MLP neurons of a small language model. Each row is named by its layer, matrix (gate and up: input weights) and neuron, and shows model dimensions 16-143. Each number is 128 + 24 x the weight over its row's rms, rounded and kept within 0 to 255. Numbers have three digits each. A neuron's up and down rows have the sign that makes its largest values positive.
After each neuron's rows, "fires on" lists the tokens most often at its 100 highest values on Wikipedia text that the model never trained on.

L2.gate648:122137147157123107114133101188131077114139129160145147131162170118145160125165118087158155138143129135087148083155098124128131107132129136148145147112149127107081115103138162147139142111163108128128131092155127126105125108100151152117133170103133122147125169137132135131156136141155094130180141117175126138140101153143128121164152111130143128098084158188153150135155077140093103124115
L2.up648:138149149171130086120146150119126145116112151155124127148152132102155158140117121145117165094133103096099173195130111162137098118101112169144110150139107136113166125136133160083132148107150119146098088150149075109104164130095111163125141152141130166164131103122105093119126120145100131098148103106126135103160131116103195102122123137118135166115143117115115132096147099173176117127105
fires on: ".", "://", "s", "www", "/"

L2.gate820:077107049139175131148111133162109140087118105117155136119101139123121143105146147101127120138130139140101151140145094124156112110150114132116149120132108153134091174126103126196134125149147110112127099098114159105122147138091091138106168110147136122130099137088146163125129122163117112130133126137150124053145124079114122109112126144116092139124106134122095133109106119157152154114126
L2.up820:145096104104150135117082120163155108159138141102109090123116146110125144096153157123056177145131124132122129112118132132167096162148173155112136117111131152091137155144108130147145065110130126133117125095154145113093147166159145155121150105124123149101148117138176161113135124198130121169123106159147105124132128127151135137114087123132138151122153091143114152098080143166170158117140
fires on: "e"

L2.gate749:095070113141137098117140134136081122124118144142134114142145127156106158144116157116135116122173131131144132113114127152152120126083122155104183123191120132146142102095158100143130100123113157148136126166130070113098130139118106109151137097101128138129132111092119085132099076157128133120136162117168190100115121139120184110126120135122135153156137131143100101137143152131108118124097
L2.up749:072099100128132103129150113140096097080127115145106139100131106121101156066120187090148123124140096151144119106103133146153134119091108123114166118134111118109108147101094137174143089169164140165129124123132133115111155124125102134147101112111161146167108130099106105146109111149138141147139154087135112134156132136122139115132083111125147133149104148120126119130124155140090101138124
fires on: "s", "ance", " work", " status", "ies"

L2.gate414:131129158131159092116149131123121082110125129141129086115145190179133139137130127114131158142130061125127165137153118140155198160164114151145149137134109107154124161073152162147103146118120149108157146108121174131132102108119135121109132185138136133154124092107147115104144132136106149088122093121142045122132105163140154091118164110131164160124148112190158144133120159140150103101127
L2.up414:125137132129090106149086164156122119149110133122136124112158147123124103098104061113145100106145108106138126105122177128124152099155124124133152168114110110114111159114110118078119159157124134093121122126091170161092109087137099092099069133139113126126132129139137095149095123126147150137070126075142144127101131123121129138147094118188092114151169074102174097128134150108134095138137
fires on: "ted", "ie", "led", "ed", "ce"

L2.gate233:097118145141139150121145090128164094121158115156140148139190108136171139136132153134145163140127130128104143094105131182142128134054122157166139139153121096127129149122125106120113105136120125184146131134135115093136094096119117188112121117144089139118104129149162158112175142101149155134098136113141173143132069102109084154128093161110137141141119174129120150164114134156169126126146
L2.up233:118123173134134131126128133161128156163118106100140110116148160109110161133154122114127197138137158145092128128144103122130124136098111111083125102166149159142119138133147144080134135172119118129104118124094106145092118117112129112067160185162112165152115125140079121149128147127129099124151113142112181108141100093117119104085116188126123142125133101139094131129130133124068110122103
fires on: "0", " around", " UK", " Australia", " Europe"

L2.gate92:113098131142120134126177163201072132088119138138128150145102106134122145134118126105130155130126119082093134178127151138144148125118177157144146086138127097118153131083117114093136120156171151096103149124112135138116126148127100117165126116139087114169129173109136095059131105139110128128115130133135126113147133117108133132130132138141081146136129108136146132136085137123089112168145
L2.up92:138097155092090129153089157136100156118134157124133115159107138134136158129131138107145152138151112115162120145150156095106107112127152143126130079165137141102088190129146089132139152140143140118124174117091101142092143133103123100148128115128126129166157144077122138134128127172099118102118143170134093159122101100117141127118156134120109138139165143093173160103157205102127105166123
fires on: "i", "it", "o", "e", "bul", "ari"

L2.gate54:101134144118143119116126125083155159124113188190133109102123116099112152160117102154108114105152180093126135153159158142122135181143124151149130104175115087156134105108152168126148141115123138127117110140162148125137116151145153118151142123147100110118157101112126161132094109177120108125148165154140129137159136131104147103124151127138100081127124132119109138111091153122155167089127
L2.up54:108116115147157100099099130085195145144173135157159094083148141115141126134121109135120105127184181124171119124149161132113146144095143127131133079105110097146120100091140147099126144151135086118142133151108133133148158190159102121086115153161132116120131107132119185161097118138134168119145144133122132138123125147094129149170135083116107091140117128163162139130130108121120108112105
fires on: "f", " P", "l", " v", "k", "h"

L2.gate758:077129101164135099122128135153106146120096119131130090099135170116132117147140119141131123142160109080132168118131110124175135139126155101110125122168146118123169137105135107098152129114190131139157133132126152092159107084124132144113121141152144089121098065116161171110138094150127124134158143122093105110125118130121112152115159101116134127156138123135125095135080129122178137153141
L2.up758:076138132149126099137118077152143121124125143120071063098169139141179149126124095168127147109118136133152137172134084153181148169142146124116121148144130112135130133151103115088112110090114101162159142154132162119120139128098137137158127132124117152128132095191144144104144123115123138171148136134129131118149147190125133140152112107101149139132141102076160139117133130159132152137152
fires on: "s", "d", "ver", "am", "ez"

L2.gate99:114105145136133134150091146122138105135120138128129128147085140167136118109097125115113137119157164148126115142136123133150082078102115132123098129129165138097163105101130114130135145129154116177163122099114173063147152129128136123105177155123156107147118168126109083100141133150168124120128121131120102138096132122126149115125128132105138177148147168102120136095144136143123112094093
L2.up99:057088134126151121087147126174179098113130156128163106133099139144143083136114114133108128151101134149078138134109092119184085128115149136112138143083141123135101100113106140161105126131120124124169151129095088081132161110138150143085151120149150134148165125139168115100142144118151144109114127090106095133084138127110120095091134104129158128121105148099133158116138139158153130148124
fires on: "om", "em", "ment", " Grand", " Tour", "ped"

L2.gate707:143094089144147115110149135099128145070166147104107140143126124135102077129103133142155132139095120120108168137085117135145091127113118099147131159120175132146155116133145145125094130071144138087081110144125092129145065154151128139144137116090138100164121114082138110091136108121087139121094151110141170123145076146111141124105129104136181119148186128128162109130134136136115087157101
L2.up707:113116090111101070048134092136114118066129169106131150099156106107139118098102114113126122119090114141135140142124118089109135102121139101114147141119169123154112114135141106109128139084138155106114125098104081136114120113103135171168159114132168123113128110088114104119136098141107091076102136127079163080150119129097147073121110132131131123145147111133118108160080142110116125134130
fires on: "D", " review", "s", " work", " model"

L2.gate280:111093150156133131123093143159098145115106089148120143160114133131147113164113114167130120191153140137094116169151116177113166106151130156154134128152087124117106131123161135134145135132129117140119163110126095142143082089114124146123160105108096064133114134106131145161150174082101133143167100105135120132142117145201146135105105106132156132096147101129101111084132166116131099109124
L2.up280:131132134135133125130136144132075099128130121142089168148140145106073138112108150090115133196130140087135122144148079136087123129132137092116111147182150094147115104097162115118123148123139161093138154146085130091117144136141103150152108092120134131183182125140117113116140101191105132113130125135162075075141133138157159120119143152141095173104148138104132142153136114123093131161136
fires on: "di", "g", "e", "de", "s"

L2.gate201:129109118126132065115154183156087147136147145129130083100102117163126126174115100120131117122104136110144193154160081104123137143124144143117148115149127104141116142122090133128093119112154131170120109125118126081130133148109142110151141119125105149112130071119163148135114159161115162107126151112125141090149107156121180107117111152118138154138129126128130154136190166102099159140101
L2.up201:094120164141117103088168114189123124123105135153155144161091109145084121132118134087159133148163131114202127154117146099099115145133113150141158120135105130093135127101141162138094143137170156120180142139154140134092154116111114103144142154130144134176144141114133155104132109152166169132155136084128133097140085137103123125133151120090081095114131083147166142119133174109105162141121
fires on: "g", "i", "o"

L2.gate373:097106114141114110135108109124082071124147148105150146124142197100111137175105148127145134153138123127112146147139158159115119122123166138106134066113117125129119136130148133172155105135143118097157127105135127083162143118142103133122171099136081122154155158135140102099154101140117115131150121138168100101157138112106119128149088130129135115142094107108136153109165138139089120163098
L2.up373:077126100144144103121123143133105101143096130151127126145117135157110099126127093125143150127150146117158132164123122136100150092156151088133190098160102105091125159123130119131128126119145088107112161136143098110087168108126083117142090132104123121116147132110148072067104129154091116146163138156139122099189130101151145110093084120178119145155160130138106139142148144133169083128168
fires on: "et", "at", "e"

L2.gate94:160081128151100105135134134137107140113084168125146156167092164117105120187094145136116148134107116123112147150140137146164116092149162167128091143143116136141110149125189146102115110136112152124121111128113099100146122125132095133117150130139136131108127135107159109111113165140110095130130117120137081169090064133141107126146146155204101134134127129097117158131153112088073141135140
L2.up94:096114116121160124135105102102133153123125126152145179122076122124118131116148119096138111140180129097141079160094152096124151099126115134143166075144116160097134189105146145143125127141110106103107143180124101165142128148148141141137163131112150111120183169084094110121160137154127145137099127116113127119107148086129122108110114135097113090096142119149110091077131098147124108164141
fires on: "o", "it", "is"

L2.gate726:133143133107135122115132114122148153087116100134121116133150160111109167176154138091115178143087155136137128135120142151096111135144166152144154139167094134124128149113136102115109136154130165130145178122118140117105115124072102105169108089129091142129113122106131112172161156131115107167100097121153113113132167101100169076126140140152143095122128120135114155124134133121142137175129
L2.up726:143124136125115114144169111118077132099151122119105122094171160132141145158155150144129156109094124142129143110127138099104138186164126135169105164118091085114096116127132105115101125139108126137134148109151130140129125135033128111156136088147096143156138135111119137127194144138096141146122119141130124100129124139082131115128095137145146135158168118150126160136117122142148125120168
fires on: " /", "si", "ni"

L2.gate41:137144116142143108131165152148128095129148098138143109166148119129122102132084144130091137133096110104142162149155106181135160088097128127097133156145141111119177146152185146127111103068102106148160155121108121100103128063144127133097142113143089135136146122173168095104151154135091157171143102120155141155146096150153138140094093129143120161072130113117100139129168146084143152156089
L2.up41:092091173169119138153140126148154150175131135150108134118151155141095161128126120111152156137145061117144098153147152088085110132126125118122176153110149165154094148125154110150099124112132097146140121148123096157110095076120161143129160161139110131147166132146102164123158126126150181117152110159120120102137136124127137139129147141115101128152163141129129156125112128164141131109071
fires on: "t", "et", "d", "it", "ent", "ot"

L2.gate807:100130132149113147138126093129127117140161124128152110139131132139097160136130168156117115128165120118166100076108108184166151089078122114165130143128162146115140137130136120162149113083158093109139122169131137122117176144169106142120144105093127156109150108110119141113121116147172119104170109108160134104134145188146110117137121125085142132151084157161175115128156153155141106113112
L2.up807:049145123130117141136150117108109101141164091122138121155113136082126154131121133128098114096139109110148089133145119165158152112091113152127115086164147136133151148110151107133094157132172134149124121163146158126109140110142105132159169119121128093107179150132108047132131133111173130119206115107143154118089141130152115148129149158097131107128127165105085097117105116150110143113126
fires on: "0", "|---|---|---|", " Candidate", "|---|", "the", "|"

L2.gate223:125125113138089143102185151115096134112111132124128138125122184147125126148146152122139122129111147123071134158112107088145144088123150112184110184152142130126125121105129169088120170089109119127142133105175138098119111122134139117122121124095129045157118120094119120132123114133134134139111137133107100162109080112130129127164129145114124138104137127099125108147132148145105121126152
L2.up223:079089125140143095119116128142069073162107149163137095134127147057114132142145110113150117145131124144115120108136117136078144124133083139113161113122119140127117102110092154094104117088121145127090118142123143148137121106112131138140108122078079124073103124135131149160101157082091136143141134089094136152122117101173147147136101132152096121136124145138124099158123154088111153117056
fires on: "th", "ic", "istic", "ical", "id", "ity"

L2.gate687:140146142104112121119153123127097150131172156156134096104141113107134131107153093099089139108147169138109116111132125138123102126129137142171152131115086151085125120140160127151098118103102149140109153081173126125138129113152103109120130111097085135122162099166147137114097143137109116147075113099115073123152099125099148130170095143131129145153148115107141132075130129116147160098151
L2.up687:148124212149085117095154127107134133125159166118131139142150103144121160124118143157151136150153163164115155140149145142142141120140125098145112141122091155123126110121110117124139129080099101104148138114130095154150095169114122097141147107139106105122180144142119132129143161084110081089125107102120095168157096153142116104127136176128122191113116105094119102144096121106125137124139
fires on: "ki", "te", "tu", "ka", "t", "ter"

L2.gate164:088121082175135104160120120133139121119097119123128145112119149180187130135147151144133097135132135103154139139140096127147139138119119143077104114153130153162120125112173180140091154110161073179094072131113150129143102088153092124114136124132139142148090146120121087107166134119143152102161104105160142101143074125141145105099131170099125149182118097174123124133153095145142128130102
L2.up164:108064076096128152082084137117160098126116135115152153081119119134108122150148152132070131139177089106136114130138122138117151113136122161086125143100156157170124084123144127115147157129149157094135160141133134125102147162136115165158144113099132113132121134126113102094152125124105101109158156101150123118107159149161108132080162168085115127120167132131107144122117098140085151112105
fires on: ".", " +", "s", "7", " Genus", "es"

L2.gate96:124130108102150102134078135133121108086136154101163127068113118074144100114114124155109138109128115129134133117165145147171133151100120064135164096134149105178130137133191143138068113102117117117089139113089167078159087140156124152143124131133142142127160156157107118106110130163109124097120121138112100112118130122120127129100132128130128142127151124169110125131159098109135167140126
L2.up96:096127140101127169101071141117150112101126138138125128076101145097144104118072120125155155123107103121152137108135191128144079143113113121126153141132091128118133127124127131124128082129116101141126127075110151114151117150131141131091132094162113137169146077145191118095140095150123095118129129168171090114114159140127118111115104113118078066112170148126108130102115144089153136134145
fires on: ",", "\".", ";", ").", "ta"

L2.gate596:123166128143110156129122098127154126116091142112118133143123121119103121155139100148138115131123106107126058108109124142144114074171132127128131101107143136130158152116163123111094161079166150130126118132109131161138108131097130150093135153128140080149134140122120123143140114117162128087102072157133130173114169104155130152148152118122081159165114144163151098140119140131088143156123
L2.up596:156152121120119127125116105129046089159125135153158117137090122133162160161138073137123136158149105159151086103110092099171123122125099154106176125141169112162116089124120147130124091089137111143159111156134134167129147087122120100174100115138148161136134123094160135101123126121121146127123138132108162172179131179132105092097129129102115156140149149155123131112128110151147112132131
fires on: " dis", " un", " Dis", "ar", "ant"

L2.gate577:119095131149104124098099128149115098146118104149114119106092135141204132145148135151161129117154135153156115096140101120117109100124122158157126139158078111155142134122167135116130143120124156145099110159106133080167128063103134144151118134161126149157117107138150096126097114060118127125177099150140180115140124071157111143122097139117116106113154114129137106115120138156086117140094
L2.up577:117121167167139161111130083127133107136109103128071113123141127135134099105153118132171131157097109139190131157085119090143123091110137139126135141153135089111126125101113154125119174112125123080087107156148129096114123124114096145163131137130121137127159093139122105098121100156141100103110080168084171125096148121146148092131119130158110125138119157192145108147110118190133116172119
fires on: "th", "en", "st", " ×", "rd"

L2.gate411:131137146136152124097135129137121139130112151131136085131111116106129176131133138078124177146153124107160143146096120109144127120118099134135143141123160140138148143137122127118127137151153123128107096141147147159125137109143136139144098147113120180103140089118161147103155142161097129153112121140159089132099136133072159124100160133169112161102111094098154112112089111100132162172102
L2.up411:128122142112092140125117148123090140091133165122129136165135207131172172108126109128120090112129181133148146091130132124144116135133147103136095115081136111131136142133114078125122132138137093128154132142106092132147149123075138098165143117133140090145152105115152128118137137125114147158161099107134097130108074095106123110107165135152158148130144156074162097083132182137095158108108
fires on: "o", "er", "u", "tan", "ti"

L2.gate29:135160133098130143106138165131097100131140135139157121125092149121113158170125113130130130133172144108099145126123121122088126122116150109140149059136085157101116144103169099150131148147118145094141087127099136124120109087119080088115119114115100108118094110081148131124138172161080121126133094104103074124116152111130134137114115151134102106159162095127155157122086162093162132158119
L2.up29:160127144115159103120143116132055097126148147107128128125124155153148122102086123096143189178144111124150175148125097091120119096114140156116111145153147090116114182121117136146121127126118103105112090123138158141080112100131130112145126131129122179131138111172141132090155169122094117134124074138152075128071135137104177123153114115112158130112118119150142149109137106104163108151151
fires on: "ne", "ti", "e", "la", "si", "di"

L2.gate799:097105119126137105145146145158166107116088147135133117179111171126127106146140134168128116139125124113054175131127110168142115117126151113149077108157136129122158109104162148072106121101149131112159128159112148092117156188121124112128154118149088120177170123149136123140115171146077111147148105118123108142103151109114124106151155136091168162101114124139160133137150130104092168131108
L2.up799:110134133069112144105143134123128095113117152136170137129106119109115069101122184107104118099128157132124096148140108159147108130106168110139074108110116171131132134105182131080077138111119124100183169109121109118093113146104116111121150107133064136192157134141129106156113149141102122130157119135126137097102154146106128134130096147118113190145144121104128139174136174143125147114111
fires on: "r", "om", "tor"

L2.gate265:096123116135130125146132163160091119129126096091139149178143155116129201146121145172117159152097121121122095151158127126135146111121150125103132148124156146098171153101181142081154147145170082180090107175126124098107116152104090121138134140099119087130103161104107109132125153135153128137139123144143177134145152116171129125121131150113113145114149114137101106092122096104165093123142
L2.up265:149177110110139137127135167145108134162114121083113158155129123124102149116152168127112170093121105092146089143131125134188114132087081121115114149103145147113162124135156130101168145171148117131121141132145131112108123151110117131142079131118121134120098147121123100108151121164154164139140086146142133150178185174173113106126143147096114136114132119140090113072143100126195103118135
fires on: " |", ";", "s", ".", ":", "("

L2.gate325:129078156156083126112103145129148155103141140106127167132065148107140190177106106146144145125134153103102160152111136093093130128138166147111119128133121160117142118131145181083114131143117110154073109140133129084165163155135130084078131117101123146127156110114160124127131139105098103159146119123113117119171124129143127111113109100138157111151123126115150153117151115124086189140142
L2.up325:098083136136121165137139121126145172137137124094130116113140158094122163106143091127137118117134164171118147114140151134144161154140163135109091160160103174141101113128093096143165126109127094143140171092158093077141117133154142098117134104070077097131139132149111094118132114125119091140107133122145113153153137195168134166126131124128111141170113116111113147124150100139104124086111
fires on: "ter", "tic", "ton", "land", "on", "te"

L2.gate163:145147170140119092111131125142129117092095091115132138064135127149143133094172148136116136118108133131123122136152155130117094163127106117148154139143108129153129117130136138119113133105123110169123118163114125115133118075101153162135166120133137103098184116116120067161100080161110152116139124162114165113149112152160127097091100101145105157172135161120109122089177106125125156084132
L2.up163:152149118061114164134125173135137153122105140118130134114116121155126111107163143147129125110158138134173099124177119166174062082155119088131078133122114129125156144095133103120120079125112114142111149137075128115148106130130124146128090116125120129124144176107137122133118115131143156164131157120117123094165123118109133161114123180120122101141166148135110167141147090152171136143142
fires on: ":", ")", " size", "ul"

L2.gate9:126127115157111114149148102193109127104173120163112128149125166129145135110162157122124116139143105095143142083122109162155176118083150091145094139090162107146161105111132131120160109156142101139160081136142168102174108138136127135121154119123112147109099138152105138110147152176130133122129132168148151103172091147163118143132120115153119125123111106172100128135083089108157127151105
L2.up9:132160120111144126154169150164121149115131146127116123137185126144160091124131182119114116114113122128130096127133121129142154137156130144149069086086160130112143131149181107112134116136103129114137060153172155121152141109090084103105108083099131142133085118160165115115128142152119139117093118133119168109148139141137186108146093084135149159143153113147149132107111117094182139098114
fires on: "er", ":", "cer", "N", "tum"

L2.gate120:137102157143153095170107104121162128084100143142140107182128160174124141122111099179179153148145143083139136142109127145165101112162140161116106127100143108076125109115135143122079091148136140150094112096144106135125093147145105126103190124124152106126142109109136137128128140123128131115159114118129136129124135134155146142127162103138135141108147108112150123106145136134112153109121
L2.up120:143097129121168128149146112096128150086159105107172120173119119151132150146136106109156153164136109099107126119137108148157125121117063172141153149147130131099160139166118130118089138166130143118144181123143108133118140138119119114115121169112153143102145092144142160167132151187122120086139074176138133116111124132147118092111138114105112133116070124108130135107150123103081161171151
fires on: "on", "o"

L2.gate137:127109074142151123123119158128102113119110169143167170123115117154133114158117139155144105136138133151113166104139078109154104103092110120112132108133112125126139144121160180143109103180139174155148123134095116101109116099083106132142107137136118098114152103163140122163121138168114136133143124106119180118127094120141122095100087161114095128176153138157168158134115082139140154139124
L2.up137:128126117094118153098110133165074133155153155140154161160135121120124173078103158145101137095091121128104103098160142145160084134082137152124121167114201119135104109126108171137132116110116114116090133109151103157140120168092115119120112102126098119165147159123116145115158101166135119130151170128160126133121166148101164099122150121068123115166113103174147124156099099107139107140127
fires on: " born", "um", "ook", "e", "ug", "ctor"

L2.gate604:108130160182142118118095131179155150147107113154178139092094119137167142180122119139144129161134149116165082139142118124124093155122126176117153173153144103182162127127173149128102152127092100129099126143109049124152126074102139122124135137117106138122112139135141092152132146125137134155144125122182149114117099115121145143119105170119163134088125095136106154103139097141150103114159
L2.up604:155145206129143112153158128113131121121087132133101130116118099123117119130108158132140157116153152083093150184123122142171131073122163145153145133120102155103101132140145127094169082119147110111090122102139173145134121169133092136140122115124111130110168123150144167114123119144133078139144136060121130129127102114144180104130112118095138106110149137129149144146134104101125163133155
fires on: ".", "le", "s", "te"

L2.gate808:148113137178171107129114140163139116118098091151124184126137159154100128156127138104137132123091104141113167184151117177133130115128131175120130094111099129128122161096192144161083122124111117119111113129144184105158088105089118096143125151095146117094100142124152114137114139140145098132144123127135113112124109113127138099109127093159147164124127115163146160122155130139091124179167
L2.up808:141129108120137133110130146123129122136112118106130100160141116141113129115076096129155157133100123113162142117158126141148117159167112119092138136145088126123084156111155157132085168160148129130140119120133168135128083125113092094114092108124134143098106083161143172132119110102179114075139103131152159087103091115153109122114130140123103144151178141126085185121165113156120110111152
fires on: "ed", "ted"

L2.gate642:114126113154128118117149144101096138129128128170129123124130125094136156144147137128145113124068114061147125116117121117149137082117096144101130077132125129153154115114080166093136145103144159137129093155148152085152116102167119148108136109117132141116140101120143120149096127105140093123115105132121147114126120117185144127120167150066118139153139172151135125123148147127129110107121
L2.up642:121138142140121122130153140119117147140120134112082070128127145107096140121129087138109160078072151135119153131083127117130125112123129109126144093116189104143091121141124130117099139104118189144079095167138129090138112157149129164138132119117149149152143096155134149125092137111120133138175116155099155107135167144150121125130109153098083135165136156136109151133145128173122102149120
fires on: "s", "B"

L2.gate225:104080113206173091103104122127131130122131156101135120138120154087143140171126132095107104104132156185102147121127172139075143122131144116116138124143157123111077140092142125171146120117175099124162114103130140114117150151135113111116168131141116124119111085077124161103112164143117138116103189141180138173162119110110126158117119136179117129149149088132149145174155105118126115143134
L2.up225:122115119095161136168111106136175138107214122164101137163149124129132142127126169145130140122117142143135125149143109123138125131139076150133130131130138129142176110103148139095132076133105134166093147148135158115117110130145154116124089125128112148130195160139153171163086096104095118163153108131120102150127096144112130136155140128094130135093072133166154175146146105090167127120136
fires on: "j", "h", "k", "ft", "z"

L2.gate773:097116135099136137178188118132126165106097106118129123110118146133158131158160160111126109145097171134161129107122111088134122118171129157138131077200127084130143120081142125105121154103133140159103135139125169090154098132148170130122115139111126138159154112106119141107080118133140127124134136172128148076149116154105155122159108134130125136119107092145127155151092159083123126107128
L2.up773:095130132132078127120170137167127145112164081109119108105134098126121118167176135135100096099093186099135120136108139104176125094145127171158155130169111127093134118115108106118116138117129137184132130164105136090105108136146158129119139131121109127161173126116115125090087119133166109103102149166114145117163136122132124108148105114170081123130114159158132148148120169100156126091116
fires on: "st", "th", "f", "g", "h"

L2.gate527:187122114151154144145155081169148122126125113174138100150126112106137086113166089142094145122137098123146126135143132146123100130126188098182136125164117143127134115091151123089157099097196111102151102162151112133101150110154124131100145146118106147127124167109134165130133157154114145105111144123097145141126119105070138123140165148111134151153121184133151120121137169153118108141115
L2.up527:109117098136100114091131119143149070159140154168173127102154148190155182109142124129105129108124077082114109121140147134150119163117103122105095095115104112143148165119145117108120101139155128144097135144146155117099138133128122133151108128127117144157120133081137081142146107155109128156120114123124107141143145156140162104174075121122110181143152134112166150094138112161090132128134
fires on: "or", "r"

L2.gate217:111106083142123114137143117129145080108114150141122113102095167144157152168165074177128104132110146117131121118121121173122133140135119130094141109145103155097115145107137110100141148094098118074096138187123104067132140125092138133123119105071110133130178130083133120115104088094126151126142094149130104120153090077143124106136148112150129109128068117143139124109125118142134116113135
L2.up217:152117103148137150138132117114128146124144122087087123124139124088143150086132167112154137123177163115096147107138114139125134171156094118112188098144143130214162131150125149107161136108123109116151141152141120140148161129126137124099175145103176119114140155107103128137173128134129140089141124138116166111125120101105119116142096142117178111135123119108101127105112128156082097108115
fires on: " St", "st", ".", "St", " Saint", "C"

L2.gate374:126085117090131136106120114156109114150123117150110102167070174121141156118126094127124125135116110131146107118149126137127135149108097125160151147116095143122171154095134151103168168157120093148118193131154153102148125118097150098129164105138159119113129106117142167140165123137133106129105099156129149152141142116121150112146181156124103158096142139123133128120110145112129124170130
L2.up374:150110135099117143119107136132132158138125157106146146122116141141114154081094128147095154140136087094190113134118131094151148145100114135150145154083131131100122161143109129160136147158141102098100139142096114134133152146083174122113142148193156126148146129104104125141171131106144155137093080113134099121149156126128152111152125158137129137161138128067138154139150134142154155145118
fires on: "le", "ou", "o", "er"

L2.gate107:093134115158118120115141139118141133123126082089106096088100114112128092135124106143086177144117121142136118165169143116184169144145129116113121120112123097149127131121147159154121115158084132158147099089124147137096138096118137137143123081146106135125123138131104118097145108129137130115136109137117128151175107171154116111151141137147135140079145152130092145121145137148117158150096
L2.up107:057136089126117154150128179109145144145108097109120090092128149117100114077162121133101133147119115164181100185147138163147138139151114108129156090136132148138143100111089106127095108107158144175152135127110136139093133101152123122117119120114111138108156131080131105167094125129123138106141144086125152143126132105132134146142156144105159143132121091149144131159158139151101127118158
fires on: "ly", "ities", " than", ":"

L2.gate60:152158133127118112136146134145154145084136143146167094136086113141107130135100116175108166109119121087152121173190111144102102111114151173156126137114143177116125127125146135114081082143185094076144157131118124159130122092111158136117112117128088134115141094154126141156123106138126103113138116124101090114133151141096103143141150139176100168116161100110117135107137098100091155107126
L2.up60:114154083114132131104109116148110147137150121140126054093133133100129127111166137113149178130140114137151160103120193162139133122205129145109128142100120103139164132095144121093143175146122149090151119134104107132146119132101150160111132106154119137078137125138104117117156097156124151131147088057112124115118129114142115120128111136111129109153119129151052086125165150122122147086113
fires on: "1", " GF", " "

L2.gate363:127125139133168093096140104131126080112150121124148129150124091102150149146132173103118161122109083107162155119114157095142098097101157143108144139082152120144124143143157122125080114109131134096151157133089107125113134157130149136126129119113112120153144118180128101116120099141098109112137164129089148161111160172109133146107150086128129147177163149161105142103145106088120122162092
L2.up363:103123119113104124135144170152144109103116141147163103131094119123148130132151114089112132123146122134152104169128161132156137126126127120142143132116129148120164127096101145102111129108110112081119163156123133114117097150103121145104155112124101104130139105120073158165113119146110085078077141109112078141137183112131190096130102127160108126142194115090119134092121113124114130125152
fires on: ").", ".", "\".", ".\"", " time", " year"

L2.gate208:102164144124129127099173127141103106107136116146179148154105147148127141143116108111111165111149173136137149114147109156115111115128162099136127129126087171127102164089171104140113096177106112069151122109109140126117153111136123140140126126103115118181155105154123095141135114121104125135117147115162143143116144120125109136115118103179132130156155083094166146119131145096136123140154
L2.up208:129162130111156164120188136135095112110143097158150143141140156143119168122142119107104158159128101124154139130133137087139106134112135096124114112148143129094122162087113080161117111148102096135149143158105164122073109120109140171138146142111128130132166139130140104128128153144104128143066169131124108124093105089119118136136148129156169123071130116136148126117122162082130113128167
fires on: "ci", "ti", "si", "ez", "sen", "az"

L2.gate712:066096147098157110131125124126101140143103086151082118124119155101103146158140135088101139090129136131172111100110142126107114105112117126118122119120128143093133132128158111100141170127140158135118116089094143105144110123169120104119126081129109109125087098163156134102129105118157130167094107119159149114140136120123175120137091105141099107132128103114104111141086165144116137138110
L2.up712:094109153157097144114156144106104162146121142113147121126149142136141165141153120158120148125120140146128106074141151117108122180142132113165178084113168146152138126084075124082138127155065087107124122161131148135110141117104111112113134097159119121160143123189119126108112125115144139163156135141150151136119133129119142124083129109062120157147167120143101166131116143119107145109159
fires on: "ed", "ance", "ry", "d", "E"